{"n_layer": 21, "d_model": 384, "n_head": 12, "n_kv_head": 12, "head_dim": 32, "d_mlp": 1536, "vocab_size": 26613, "activation": "tanh_gelu", "norm": "layernorm", "norm_place": "pre", "norm_eps": 1e-05, "positions": "rope", "rope_base": 10000.0, "rope_fraction": 0.5, "qk_norm": false, "attn_scale": 0.177, "bias": "none", "tie_embeddings": false, "parallel_block": true, "init": "normal", "init_std_qkv": 0.0294, "init_std_o": 0.00453, "init_std_up": 0.0294, "init_std_down": 0.00226, "optimizer": "adamw", "lr": 0.00117, "lr_mult_qkv": 0.7, "beta1": 0.9, "beta2": 0.95, "lr_head": 0.00612, "grad_clip": 1.0, "warmup_steps": 535, "schedule": "wsd", "decay_fraction": 0.631, "decay_shape": "linear", "final_lr_fraction": 0.1, "batch_tokens": 65536, "seq_len": 384, "doc_mask": true, "train_tokens": 458500000, "steps": 6997, "dataset": "wikipedia_en"}
MLP neurons of a small language model. Each row is named by its layer, matrix (up: input weights) and neuron, and shows model dimensions 128-255. Each number is 500 + 40 x the weight over its row's rms, rounded and kept within 0 to 999. Numbers have three digits each.
Before each neuron's rows, "fires on" lists the tokens most often at its 100 highest values on Wikipedia text that the model never trained on; "fires in" lists the words (lower case) most often at its 100 highest values on Wikipedia text that the model never trained on.

fires on: " with", " of", "t", " for"
fires in: "with", "of", "t", "for"
L13.up880:466453520564469507456487526523464495488492504557520464475518539479482509554449503496464496540435441398570571497512477421462489448525483536500555453526538481530511462468502570428506482601460498442510461497535562498474506445482555518515400542475509417502437527539530434466503536468524534512450520499497465529533483449487503485441530587551557482578515463542421554551458492499467510517496

fires on: " in", " for", " at", "f"
fires in: "in", "for", "at"
L13.up70:488527532457496494500459445514418550513509548491547497543487481520559544526526529452490535481448461513496524500533613481535482560481482450531500483515431487484515418443539465460513515563516521469482483535452501465510452456460515417546539527465517444499433522492435511501443597501469488500503520464437506499510455555476522385427491538527448472482515578447507490492535498532470509424485

fires on: " MF", "9", " FW", "8", "7", " DF"
fires in: "mf", "fw", "29", "df", "28", "38"
L6.up494:426457479477489507478497520479487459470485487513526456495449465491487502494496525525469507522516569513549499465506536431465502504499549524509490482504505504440556507475521478548482496534537487467532437567409499513616508474522459477572416484451494474495497545399491451442491550508543475455467472523513498434557533530585495508503568507514484456447493529510462522509495493528480543508497

fires on: " has", " had", " have", " also", " can", " would"
fires in: "has", "had", "have", "also", "would", "can"
L18.up617:485506409524448512475531411471431501497524512548500474494529477531497521478522508504506585510542470502507536522500519535550537454429488526452480477574431452555536458489540527482477531473500455493583538554502528469525398437487521424486493482489499537463453469517485447461499519506428509491468508500473512523589457528545448459462448530540455504539527497556538562553477580516543459515470

fires on: " he", " they", " later", " then", " before", " she"
fires in: "he", "they", "then", "before", "she"
L13.up1499:493454511514518555588515521483534514476499584578508506499493479530502489552476493476424529437540432481478492448522516528429565437505475502520465506550459459491501515470493493454493520455502508507424513468555423473471438502422551507488524495465451516513469542491492473482592506508453542526511493484502480449514479576510500441530599550491516489522475479471465549589508532374560471467433

fires on: " Suzuki", "rase", " BBC", " section", " eat", " miles"
fires in: "suzuki", "bbc", "pancrase", "section", "eat", "miles"
L3.up918:494491471517525465473463535531573436496513521464519570477508523495494480472509532505445468387504586498533557439504431476531484536471478504461498627416465510524441508517450503441511498527520527447531540514530505473548507492553588474519501502528484512477480507484451478462465538520441533540470534470500469477486538500498533549480507550351542550466481525485440550472544509553499507510525

fires on: " part", " those", " workers", " pandemic", " represented", " Key"
fires in: "part", "those", "workers", "pandemic", "represented"
L3.up1491:442516527506507511502526484508590453520526486472463494490466495500546501497537577441482459492504469498515511511456519537443486528437400464535529523609494469485521507565448519475500530546515559508512526561490510462459476441520544456497513581439458431502515511476479477397513552491428492502472537516447489496540463518522424545485591505463434521507416475480565547515494512589474526499532

fires on: " a", " of", " in", "S", " m", " at"
fires in: "a", "of", "in", "see", "at"
L13.up1182:494584540499539525544438441508485521477523565458496483533487484436500414594475516469535529528423492511452445528506573522538542590464491568460620493512450501444507465433427515473521491448560421539480541599502467428449470497493496559476464554444560449511458540456449474517513536504538501543500461497458536480536498584524454566480564534552466479487531473520546557504538508459535471495461

fires on: " South", " north", " East", " south", " east", " West"
fires in: "south", "east", "north", "west", "southwest"
L6.up420:503497443495517515480472490434512501501545523506538478535501465556568545560484533495523518520548416510475522507454524486415527509556517427515455478496495515439439555493482528480484615501483504436399420494496544486465524490441549593527513480486508431508559511488490482436505502486432521464437490435506458513561465507465427473486495507489432502485543539510503477477623492526516528543420

fires on: " including", " like", " example", " often", " such", " primarily"
fires in: "including", "like", "example", "such", "often", "primarily"
L6.up1015:506511506512496514513544505478456520519465451532494445494531465488478488496446565493484545487480510534527524507471531563436627473438454525471533455548486441478483530496490441418407587499523471476472517530567482482532490472493541548461496523466510472454381590480446400472567498534495470581467513513449548481567485523541469507485481456499478446523492493460516493564595421455493431499477

fires on: " to", "t", " not"
fires in: "to", "t", "not"
L13.up1114:530520528498461531536463505468545424461464501555467554493555455468472406514452527456465468480536475477484434482503510535409521517493495607541477500469460482488551529483508545510501566564528444518525528540571427478458467482530416539443532582489453466512447503589446468556526435489492552475487553516524538518597484477458575374446550529504506457509475521530426503544488564466465570452426

fires on: " January", " July", " February", " March", " California", " Brazilian"
fires in: "january", "july", "february", "march", "california", "brazilian"
L6.up1358:542433434488536541517483499448467448562537565516532459567481538464494499502519459503501585440456448461557505405507529532497519485466493510421517426448489473528471585421506480522451510500563501493504543470441513460520527446495511488540537532506559507539485520580523421471463448480497564596480522438521469434613546523518560445442474538524455462474452561565514495518505532595448448520443

fires on: " of", " from", " with", " by", " joined"
fires in: "of", "from", "with", "by", "joined"
L13.up795:482516495510522497493508508535539497478568520534532558544493466488529491519525494475504461535462547518519457443489480420417518529601537553496479498528559473531506502495526541494491500534492469450549496543591452513581494533481424546499410473494503466501564438430448468503557471521442483510502507459526574563504509460461565490478520512481472563514507506502523534534474475522480502472464

fires on: " At", "On", "In", " Region", "Final"
fires in: "at", "on", "final", "in", "region"
L3.up628:495506474479543557485524467415444482540427608538533523428509472472531478594481497518477490534535504511567500471456518516483421546499511542532571522480441495468500485519552397485471500533532524526468528470469458549532468411518476580437466537395497439520560548497500488436518515536467521511420552502537494473536447512535488489460539488475458422525496482484483466461532458469524533481435

fires on: " by", " in", " and", "in"
fires in: "by", "in", "and"
L13.up567:455535548532514507532503488507544472487550480531525487480465423496480546530455495473403424554533508389537490540518556536477485549464492511515511463529506499507493453493519458500445478594472491489463457525544473580587465524561441461481451460480514500507532498537465448484548521480452597513510488428514503425545450508551557454462511466534498570470565450507480516482508486532471527428424

fires on: " to", "t", " don"
fires in: "to", "t", "don"
L13.up999:561533491527532511477476499502511484492565578594454445517459540480524424479470591448491528427570567516544436486506538513430530512469537486497422485484464510451526507500469468527462460501508506480485439567518429514491532433527469496500469597446571449467399542530461473475467546413572489505516489506532500560475482528537526482439513499522466470462534447532438471531572479481495495413528

fires on: " such", " like", " including", " include"
fires in: "such", "like", "including", "include"
L6.up890:519507444575464515609462475463479478562444511525524521476483491447533511515465526462538520489534522511535545475474483557521537495492510533514436479482559447510544470479474435439470547497494489496494459524533462501522455492453523544433454486523515433510478462458536391479474521537521506534502571514479494486562483536509452505490504460503508489515460558434478506542586521530530484418478

fires on: " to", " with", " under", " who", " into", " of"
fires in: "to", "with", "as", "under"
L13.up336:529477464492498480468500528504476523503564508513473496550464521442474557484535530470524480490487489486570511529498450589429502443487484551503514424498538463474502482452528501494499523518515505437537535477473498482570500502544463537520456483506571537503474582442513428476501578557499511526467505490518544491480558515528410511435407529492490549499520501481495481465459494482550522423466

fires on: " single", " official", " native"
fires in: "single", "official", "native", "delayed", "highway", "battalion"
L3.up22:511498488518503470513514514448487474481518491508508549451518488554509465465502505505555477499501577560506443569528494491470505489495463519541481406552491523518418496514472493492512496473541462426444468552528447540476493507561487504505481532546453486521487497478468520390556501473485497486548657509534379491516486487511384432399636525450415470495488564486468573495550532583503480538536

fires on: " people", " Suzuki", " While", "ears", " internal", " eat"
fires in: "people", "suzuki", "while", "wears", "internal", "eat"
L3.up1363:504509506488509487491455582406428504541484543505477507456545533501512516465470512560538407423484500550506566533522508502508493494500503515454508499396502525475541507469554496465526482469480492456479442507529498552509520544542540460459498519562502466517527514488537530505506471446549519499447552496453394507424473514494499478468427464417516524502470517535475494473487501463485491452421

fires on: " to", " of", " from"
fires in: "to", "of", "from"
L13.up1038:434503492436512500565488497503477465485572542613544512515410491450495532468471424490469470506411423540472429444513509528552526519491453435486540513513540409483497508457512464504491523523489516519468465478526512513566518526500468518507474494543549550533507567458549486470547504505427502474496522524514526428509527478477413484591466483462505552529449498524517451567546512485475507447465

fires on: " University", " Circuit", " County", "County", " regions", " county"
fires in: "university", "county", "circuit", "regional", "regions"
L6.up1019:488463497568526508508502453548454496514524519516585515504399443494521502513469466512490481484531499484444525459505503473459508548415489591510511535372493457513510428456518469530449511472501504493489507532454588485584387426489542494456504519424494461560531529519524409490533478533568465547449565448456537472555416497470439503480520563510503515527535558474498434564511445524494550554485

fires on: " one", " chief", " vocals"
fires in: "one", "chief", "vocals"
L3.up29:481463553476505494482528459458447501459478480532519497502509549512503490496479536508455435460471422505516468545539511537431495561457460526428488481487509517500491527434538517521451536546495547503464484509497545472522514533548523448460496531480460456530509443430496459556506485400509565489462423474457494472430439526507467552457520474460458418494488514510446530538502474582547512410490

fires on: " one", " consists", " three", " next", "==", " stars"
fires in: "one", "consists", "three", "next"
L6.up231:532527443498478496537567531546505479519468484486518483566565498476494523505507544556493516435470543505508513473463504488425494531498506528508487481506499445521468475430527494446436551473501472463465562531479480579542496499462517511468459586500560493450496482489476526454535644415510480540522475516446503477503487528530498459429462560511449537560519534451457510518495500449487504421469

fires on: " father", " son", " children", " brother", " sister", " daughter"
fires in: "father", "son", "children", "brother", "sister", "daughter"
L6.up736:486540506534509476476564527448475488502514580473520479517478482443577459490482576403499477493498485501498511475453506447538556499506520578472470514468492518461542517516510480495476567559532496497437521559474508540480536477475456525516476491492488481569462464518404456500517506519504477492430556504516532440502468546472411514473537491435497456480462510469508495570535490478529533465557

fires on: " under", "Lab"
fires in: "under", "according", "lab"
L6.up1020:528551461505500507497459567559505522543517485504525487512460487542492540553473506533431474546501407556520508422486536466419590508519556479501498477570523486470423509495545527517444551498507408485454460543516493488484523546488453475510509545467511476514531508498499425470496543465535502508473512499469492441546474508482458523476528491473481497500524471517486511473544502475530479439461

fires on: " December", " March", " July", " August", " January", " February"
fires in: "december", "march", "july", "august", "january", "february"
L6.up1493:526528506506542545494505561497416570560520604491492530499447549519495490502511534551373584520450452476558462449474569511501513559493529553490487506454494557547465566521435514468517573505497503512439516481509492455537485528506477550531491565477480507542417459447503495464442555523477548539426538499461515461555541544537483486452536476528535455510551510501536524492515510538508531484444

fires on: " has", " have", " had", " also", " not", " be"
fires in: "has", "have", "had", "also", "not", "be"
L18.up255:462498524469470508562462411420469482425492512524435450476545524524509480488521458435431516542426487424541432507425455487511523497506556443578503519488469487494448473480502479512483518549485527504493536470493554533495509455504490600402468487540458424511453592521520556493450506524509509551499501504500475467556422468567531510521570550568452565496548458479451552515541457460563468511535

fires on: " before", " November", " college", " injured", "alt", " Paper"
fires in: "before", "november", "college", "injured", "paper"
L3.up554:493500471509493498532468540528533494375507549492507449529498404548468486504500541486467487541581520473529511553553508470533501513500563476593501536508479479500516509453578494535485511488513490417520535411510484513507495479513491441494526514475549473470530523454498514423462534526514514505520504505524481513521526500515547518476537515456564544513482477516486510406522524461534510579525

fires on: "0"
fires in: "0"
L6.up462:532452469493472560565575471469510479500576520538494546553472526504479461513457428459447473484446468472528518489498538531481508470512477479515499465516506566532527505510554525519522545511579522541533479522543478517541510473476477502538444507438523488510428502561448422477529488451524526596469475476484484478575552534456480453483448485453468423524457494447514510592466493506528517526441

fires on: " year", " money", " father", " son", " Attendance"
fires in: "year", "money", "father", "son", "attendance"
L6.up719:450556489498490453508502504525430563503496528491551424516519470509495568560568453518508524548476505534507506474418539486543544497557557519491514519362534523509569513525494466518503507612509523483462471581441526495462488468468484560541451480470420482536505501498459442488506480506483539502466577481453531482510466527481519531465543465500542475492531569543445528485565495472482498552488

fires on: " However", " long", " soon", " once", "ively", " quickly"
fires in: "however", "long", "later", "soon", "once", "quickly"
L6.up40:617438548518495565531495463466358486485506541518541488443454505504482533543435511516537539418578467564510527497521479481485499485543485569486461536439418464532524552526569501540513532530476539530468563466460511465495480464535517501479476499488531512530522483500557446466486583510524457492480464512541536499495476560547453458450485536553523535508510547492438496475520514421563532406442

fires on: " an", "0", "2", " was"
fires in: "an", "was", "2"
L18.up132:534577354512462512536396520525564503465503493505492513479537516460497480556475579526490469491436556488551532523501572541497488517533553473473500450479467526456500462505500556515512468543589521539559399467560453521614474482484512460455570496499472442573494477425515472559492555556500509523460493438514461511468531547473515484497417549476522535472490494492487573488528506485504496489537

fires on: " MF", " DF", " Minister", "d", "s", " is"
fires in: "mf", "df", "minister", "is"
L13.up954:495492557479589526511497537543391422533488558515537514556498474533465465502533487483500475549478484455548451432536503463451528477419524436537493487498444472511530513474489552546477564504497470455453502528453567519473530565488535600511458455526498533552565566508423500474483521501547482450485482501564481458520540502540447531494512586495429491506469469569477511488538510468507547502502

fires on: " No", " An", " CP", " featured", "ears", "ira"
fires in: "no", "an", "featured", "cp", "wears"
L3.up1443:512543490485508479484583547576454521601450554522508533505522524510527543482486465514511512441527479520515581430522472539549497451540669554578522505496473476526506479433526502458521531493487498505504480481504534554572501460525510475597493533551511498496510562544539501521418490474486492530475689512410434509447497469494543534539489575524484499498598480526484476452475494425509469411516

fires on: " staff", " gang", " officers", " police", " jury", " courts"
fires in: "staff", "gang", "officers", "police", "jury", "courts"
L6.up596:505547446543519547457522565500506553435498508552534507461454488487527453521484495508467476467570515496488464450499503482472576443512522521512449478461486475486470460495517553442498478499541527486481548454543516536511486507446517507484512530473550484506412438438516517476511534478502552471458522500502505448496449496497436484472555430475538521606477538525490498556539452507580527462531

fires on: " South", " West", " north", " North", " southern", " mid"
fires in: "south", "north", "west", "southern", "mid"
L6.up914:528430477520434497570521434451465488518589514517535488502493504524566498470486524499533483449504473554529557405528511563436534544533556492503488446493454537439462557485462529487442527554520535447423494566468542519457535427440521561501509498490505479548505547545478500465482503572579526533488526487491499410458412551474417513448447470531550506496446489542534438548542474510474508503411

fires on: " to", " not", " only"
fires in: "to", "not", "only"
L13.up1396:543466427516492521559467422459458455497482487531543497505494464469463414482502505466512507440483538447523440479515525518452562492456535506487549469448482501491544496493481513481476522584509520478432517551486468511499447478491438540445492498499496465486471563513468438515573498464513482563524568519516521550551526558511556456516512511480497564499567500492425509599518476497539554420448

fires on: " Bronze", " rock", " north", " south", " Length", " Rock"
fires in: "bronze", "rock", "south", "north", "view", "length"
L6.up128:517496455445440547502520540532479500491494566500542515584419465468506543530516529511489497507481485513511480383483551495454543499453535540478457466476421505482474481502489570496487550548502479493495487489460473487526529530447497513467453532428499482522503436487529439451525551516572544426451416535502511517574508524497476463459512489464486474531584488510493523523604497480467481494506

fires on: "1", "2", "3", "0", " black"
fires in: "1", "0", "2021", "3", "2", "black"
L13.up942:519490474487450517490526489530514471529500543553543524509413490506519493498518452454414525544471446452555499465479557491468516501517558486473530488562465485476487499445549519566499476441527507507491437525492514506521513574494558584458427499463555506546486463493516500475456543390507484484467417496448457425545483528466477488540519536503389527471508433483497588538511461456508516512470

fires on: " to", " as", " from", " with", " by", " in"
fires in: "as", "to", "from", "in", "with", "by"
L18.up317:481522457521453484543545496577532458539517475492481578498511423450464499499464529437489457493504501555578415548471558487550554508428513552541482498444487523498543462485548489463504538452483424561483479551460450502561374536562453429494452541537497474533519540457442500404558574571526496471459468482468561524547477496509456482501503521478442487510527510532516502553522532497485476458440

fires on: " while", " whilst", " need", "ando", " what"
fires in: "while", "whilst", "need", "what", "particularly"
L3.up1171:511543487481508509509461490539496503362451499485478504499546563504498521462527514487530513480508528495463472488472512508465470481514566469519514452452586478488599492465574510491490497514506515471543469476514531469471540541513491441538541525478501415473515517461535511525494464433571598488540600516435488472516519504479549578445517504533419520494521532519449494455568487457552510453468

fires on: " FW", " drug", " Title", " replaced", " twenty", " Factory"
fires in: "fw", "drug", "title", "replaced", "twenty", "factory"
L3.up1019:517540533472463474502552475549545558541504476526503520481454440486529565457509497453492492541519475422529572572574510548464443485501525540566476539534552457551491488532509482484525480497505501533508505476512516471550481493435488473496495554471475473489483493538533427562461516524522481538510401490462506517519469535521439445507431475574515486484536539535509483478471506517513469470532

fires on: " April", " September", " February", " June", " March"
fires in: "april", "september", "june", "february", "march", "november"
L6.up337:492482493499526565511522607483449542514533527515505548481500520535493500484523578445504571522416468450576504460481503535521518482533470485496424473516500574586476558514442491490426578525487486492431536502470460515557464465501450523482534580504546450521471460495516502508478511469497592600444535508541499427593566535479491478471541509529515488530479562565519487543503495521464546469479

fires on: " Suzuki", " shows", " great", " attempts", " come"
fires in: "suzuki", "shows", "great", "attempts", "come"
L3.up902:549515437510532435471347527383459511475524517482471512476485467515500508463483483541523524528467532536524481491497483442522481499484531521550524516558455510529441529490506479508518457459500525447491516449519474500439517533579579493497466508528486483494516545527461540445491491467544525481416445526583397495512577507523438520499444522530523536497464458477486582510495535551478441575507

fires on: "In", "On", " For", "By"
fires in: "in", "on", "by", "for", "interior"
L6.up708:514496496489522545476464467414550542515408527473507481513505438491559466524497427468427483490455551551577519470493471500492500523439496558511474507603532452568527501468485460412452461533532463502520589577525486556486534512515455544423459519480592437517508530482452473514554469568457501484473558490491497499551472509470450483458556510502488483513455472471438476466512464530537506481459

fires on: " and", " from", " with", " for", " by"
fires in: "and", "from", "with", "for", "by", "million"
L13.up407:526486472440443487486520488508457477505515556527492475477499481450522510541432536447488535439519475456501480501533519474426523543493477510502519489512480468504429448532542492465483556466498484455532478459573514527647452453506541575569490552517545478453561491515491490400537555491507553513464551519490539485503409519484430513582557474563450465544435460480498482597480431443567518436516

fires on: " began", " NED", " FA", " gas", " Memorial"
fires in: "began", "ned", "fa", "gas", "memorial"
L3.up1084:484517487490470519506466549460474428449482527500508509517512447507454506512511603519495500479551410451483498471457477496489524494608522466524493489510509512527494501449428493455482508507508479502495527549519489440550511457505486458454502522454506423478522493494462504447592460486553511510522573489474481478493541503478503384482546501614611519495576458516451417467451476493563519392527

fires on: " of", " into"
fires in: "of", "into"
L13.up1466:512498529518471518491521482538524516586501525535509482436448505429571510488499405566525438495469480446539466507493559517533536540409441585573423460497428410492493456414503483533438529488526510493498514511480515504539534465551516518401494483449556440526380477481526508383548487478505543470401472409578490533491458482543460590494482575530485461490599479477478523491494443508506506496481

fires on: " until", " since", " later", " began", " early"
fires in: "until", "since", "later", "before", "early", "began"
L6.up177:508466487417489621565538473438465471488508530543526478476488480572470578554438424501466512473561523588553542467488489545440492527454444482521444451541511464509526572519500500514482587503489436435508492479508531475537503487511510494546490574543468520469554550472539487462489499551522465509478486544503482444531496525484465468475517523477486515506477487517454512577498443514558579434470

fires on: " to"
fires in: "to"
L13.up852:517468452512524530492494497478429528486477479540489476528625462520463403501474547438468510454543471434526483486457515540548513456514506560532516501457431521525493564434508574498482572480481402502553547533465379457427448493549463496453492578450452443479453523517442440491502505448504530573525531495529524556569520544474515447426546518478514524492539548527473536516481503492539506440486

fires on: " the", " with", " two", " had", " has"
fires in: "the", "with", "two", "had", "has"
L18.up1521:555510530473495474485534539535457482522527520460523499504554535471536441416484478469550461506514454495548494463452511440465491556465526521486472537541496371503428474495474502530531531488525483465605484464501570495498496520486605471418473475525494450539491554501532519523468509553453537542499513425499481477558501496499496466461487537516485571492540474571530545524403477508496521540417

fires on: "0", " million", " of"
fires in: "000", "million", "of"
L13.up681:508533558509472502475495464494537485494466640543531382530499548486505489422506432505466559483473446431554643486482518483503498478527461524492444438479497488528475510477562503492429499589511524469599513497475466503486489507543478521498431463445511502515391494464477513451460483512433553560450513452488456475499442477468500504400445514512480446464492447484505496493513502494532445467534

fires on: " one", " single", " Mag", " competition", " Fern"
fires in: "one", "single", "competition"
L3.up1357:525478523494503494451556478558533456478475501521480524520489495510512500483507450470507437421461537515502477516538531535489499531508521531440507468519459502475559507484565504498514528498476548572484462487508493500564504492472557492495540543492510469510514493512522478555543492503523478493461570462434602494476521530517483480501520590501555457512446474550540518527498507612491503501492

fires on: " son", " father", " husband", " children"
fires in: "son", "father", "children", "husband", "brother"
L6.up613:459527430549521496463550455470438513501442477551547479486478450518502521513446596454564448510493515542430507480382487486500532497517459553539499477473461518477494483518514528479522582580531471465482520509516447535435462528458492580500495516518493437562488472544506445528511493499487497484474541535596533456482447513539414560477513458497552534449522545539500521505506480471549524420510

fires on: " that", " they", " primarily", " than", " except"
fires in: "that", "they", "primarily", "than", "except"
L6.up790:562549484461528549510444488529443462609478477514510490522465492516479423502424526510500506465506485489502420506466546551450586464445473513472476459515551499468487532455539497465496562455529436462477549577481512462522488511458536528490418572484477429483456595463491426487528573514571472538433516508530533470572519534533441509458555551497460448478545548512454504553542480466511482456472

fires on: " did", " could", " can", " may", " does"
fires in: "did", "could", "can", "may", "does"
L6.up568:500476419499497510494439460558385492572438535572518468494518468532508407430455471414480472570497493496528505494459484565510531488488495579514458442483469449476480455459506568490454509488493490529427488507501468493520476537528495518436544558521484467478518539420539428477550547580442504475486555473554534498582542540473461574522602566493428524452469538494484501478558515489526497471467

fires on: " an", "an"
fires in: "an"
L18.up938:461461423489522517520506483546503400444542519465474493455427516474542546602486460505548450514499555546500530480475532516539467460547580552521508465513439459416486509511520490504492554487494500498500523491561570500496398519473471553487494496487497446497405500494489495434483574460482543474486432524486437509529525545503563465436457454491507510417516548467545496553491493424498543503551

fires on: " from", " by", " on", " at", "ing", " to"
fires in: "from", "by", "on", "at", "to", "among"
L13.up1310:527512492492458510465526453546518480458591583475494465562457513492465505471459470466482527501504493440543425484536458483448503516515491544537520460427435500505545406456442515447499570487470469476499454573534534455587511517488510530504430561509516495479504542463528425388525495556505501506437507476567529529462463512491442540532490553472473435491532439484503530500476461502491482478483

fires on: " sold", " along", "a", " download", " recent", " present"
fires in: "sold", "along", "recent", "download", "terms", "present"
L3.up662:519470503523487548500414421477480445380499449515535534470516504474453518511504501477485506483475575476504531452513508506514480502489442516472509615457500522505463528483517481461466530488497493518450531557483488454525515484475473540575487501503539620517492487547484451539551525502430503496530462456484537470541420496492477397477488475419511482491517478470433451395489490441479543463546

fires on: " of", " from", "9", " November", "3", " December"
fires in: "of", "from", "november", "december", "october", "september"
L13.up721:546455501388517562535490467490469470444526505449540550508482507442497504473505570455551502467488463490508521480496544494470513521437472503480481543545553493473477529491524447515484546421477524516470521515561462541550481563510548494411443563495562461519552557480473521463509536524594481487514626471464504499531531488510449570477464456485496496534452538438550521548550470562548478474485

fires on: " under", "With", " With", "with", " feature"
fires in: "under", "with", "awards", "feature", "anniversary", "recognition"
L6.up411:452524478554441514506499557476489531463509494496529430524466443525494530533427446472484480476499510514527541422442498547478554529492531508439482457549503526508516512494527514471450539563528452472445457507496482497501426536493453470426484536511517396543510571506429480425502530528496533463476515525482487493514473540512413431442489543471540523527487582515450465531511462541490535441500

fires on: " him", " was", " we", " himself", " themselves", " them"
fires in: "him", "was", "we", "himself", "themselves", "them"
L6.up1447:587557511485527526510504557494508477447539523542567493546449446493490488516516522498498505490448489477567459494464546502473564481518559511502466479557459525489471548478470511510472493455504523466481527590410529474550539471521500496475416511477475448480490516484419533457494551467506563515518491492502466409509495512419500482459499554490490480523564507459456570489540455483468491421489

fires on: " University", " College", " Corporation", " League", " Department", " Regiment"
fires in: "university", "college", "corporation", "league", "department", "regiment"
L6.up745:583476514597421596492446475487518515503494522499648522524495531505510541492439455537529565480519487498553492485447520484422536486439455508507476527491436487541450493526542439548443519504550566436449511502488523527622525534511556603475551462481513450506515550536459472432515523523499454557454549457505481497464490540402408437538477501465479467503510505475501472515549467477529521531511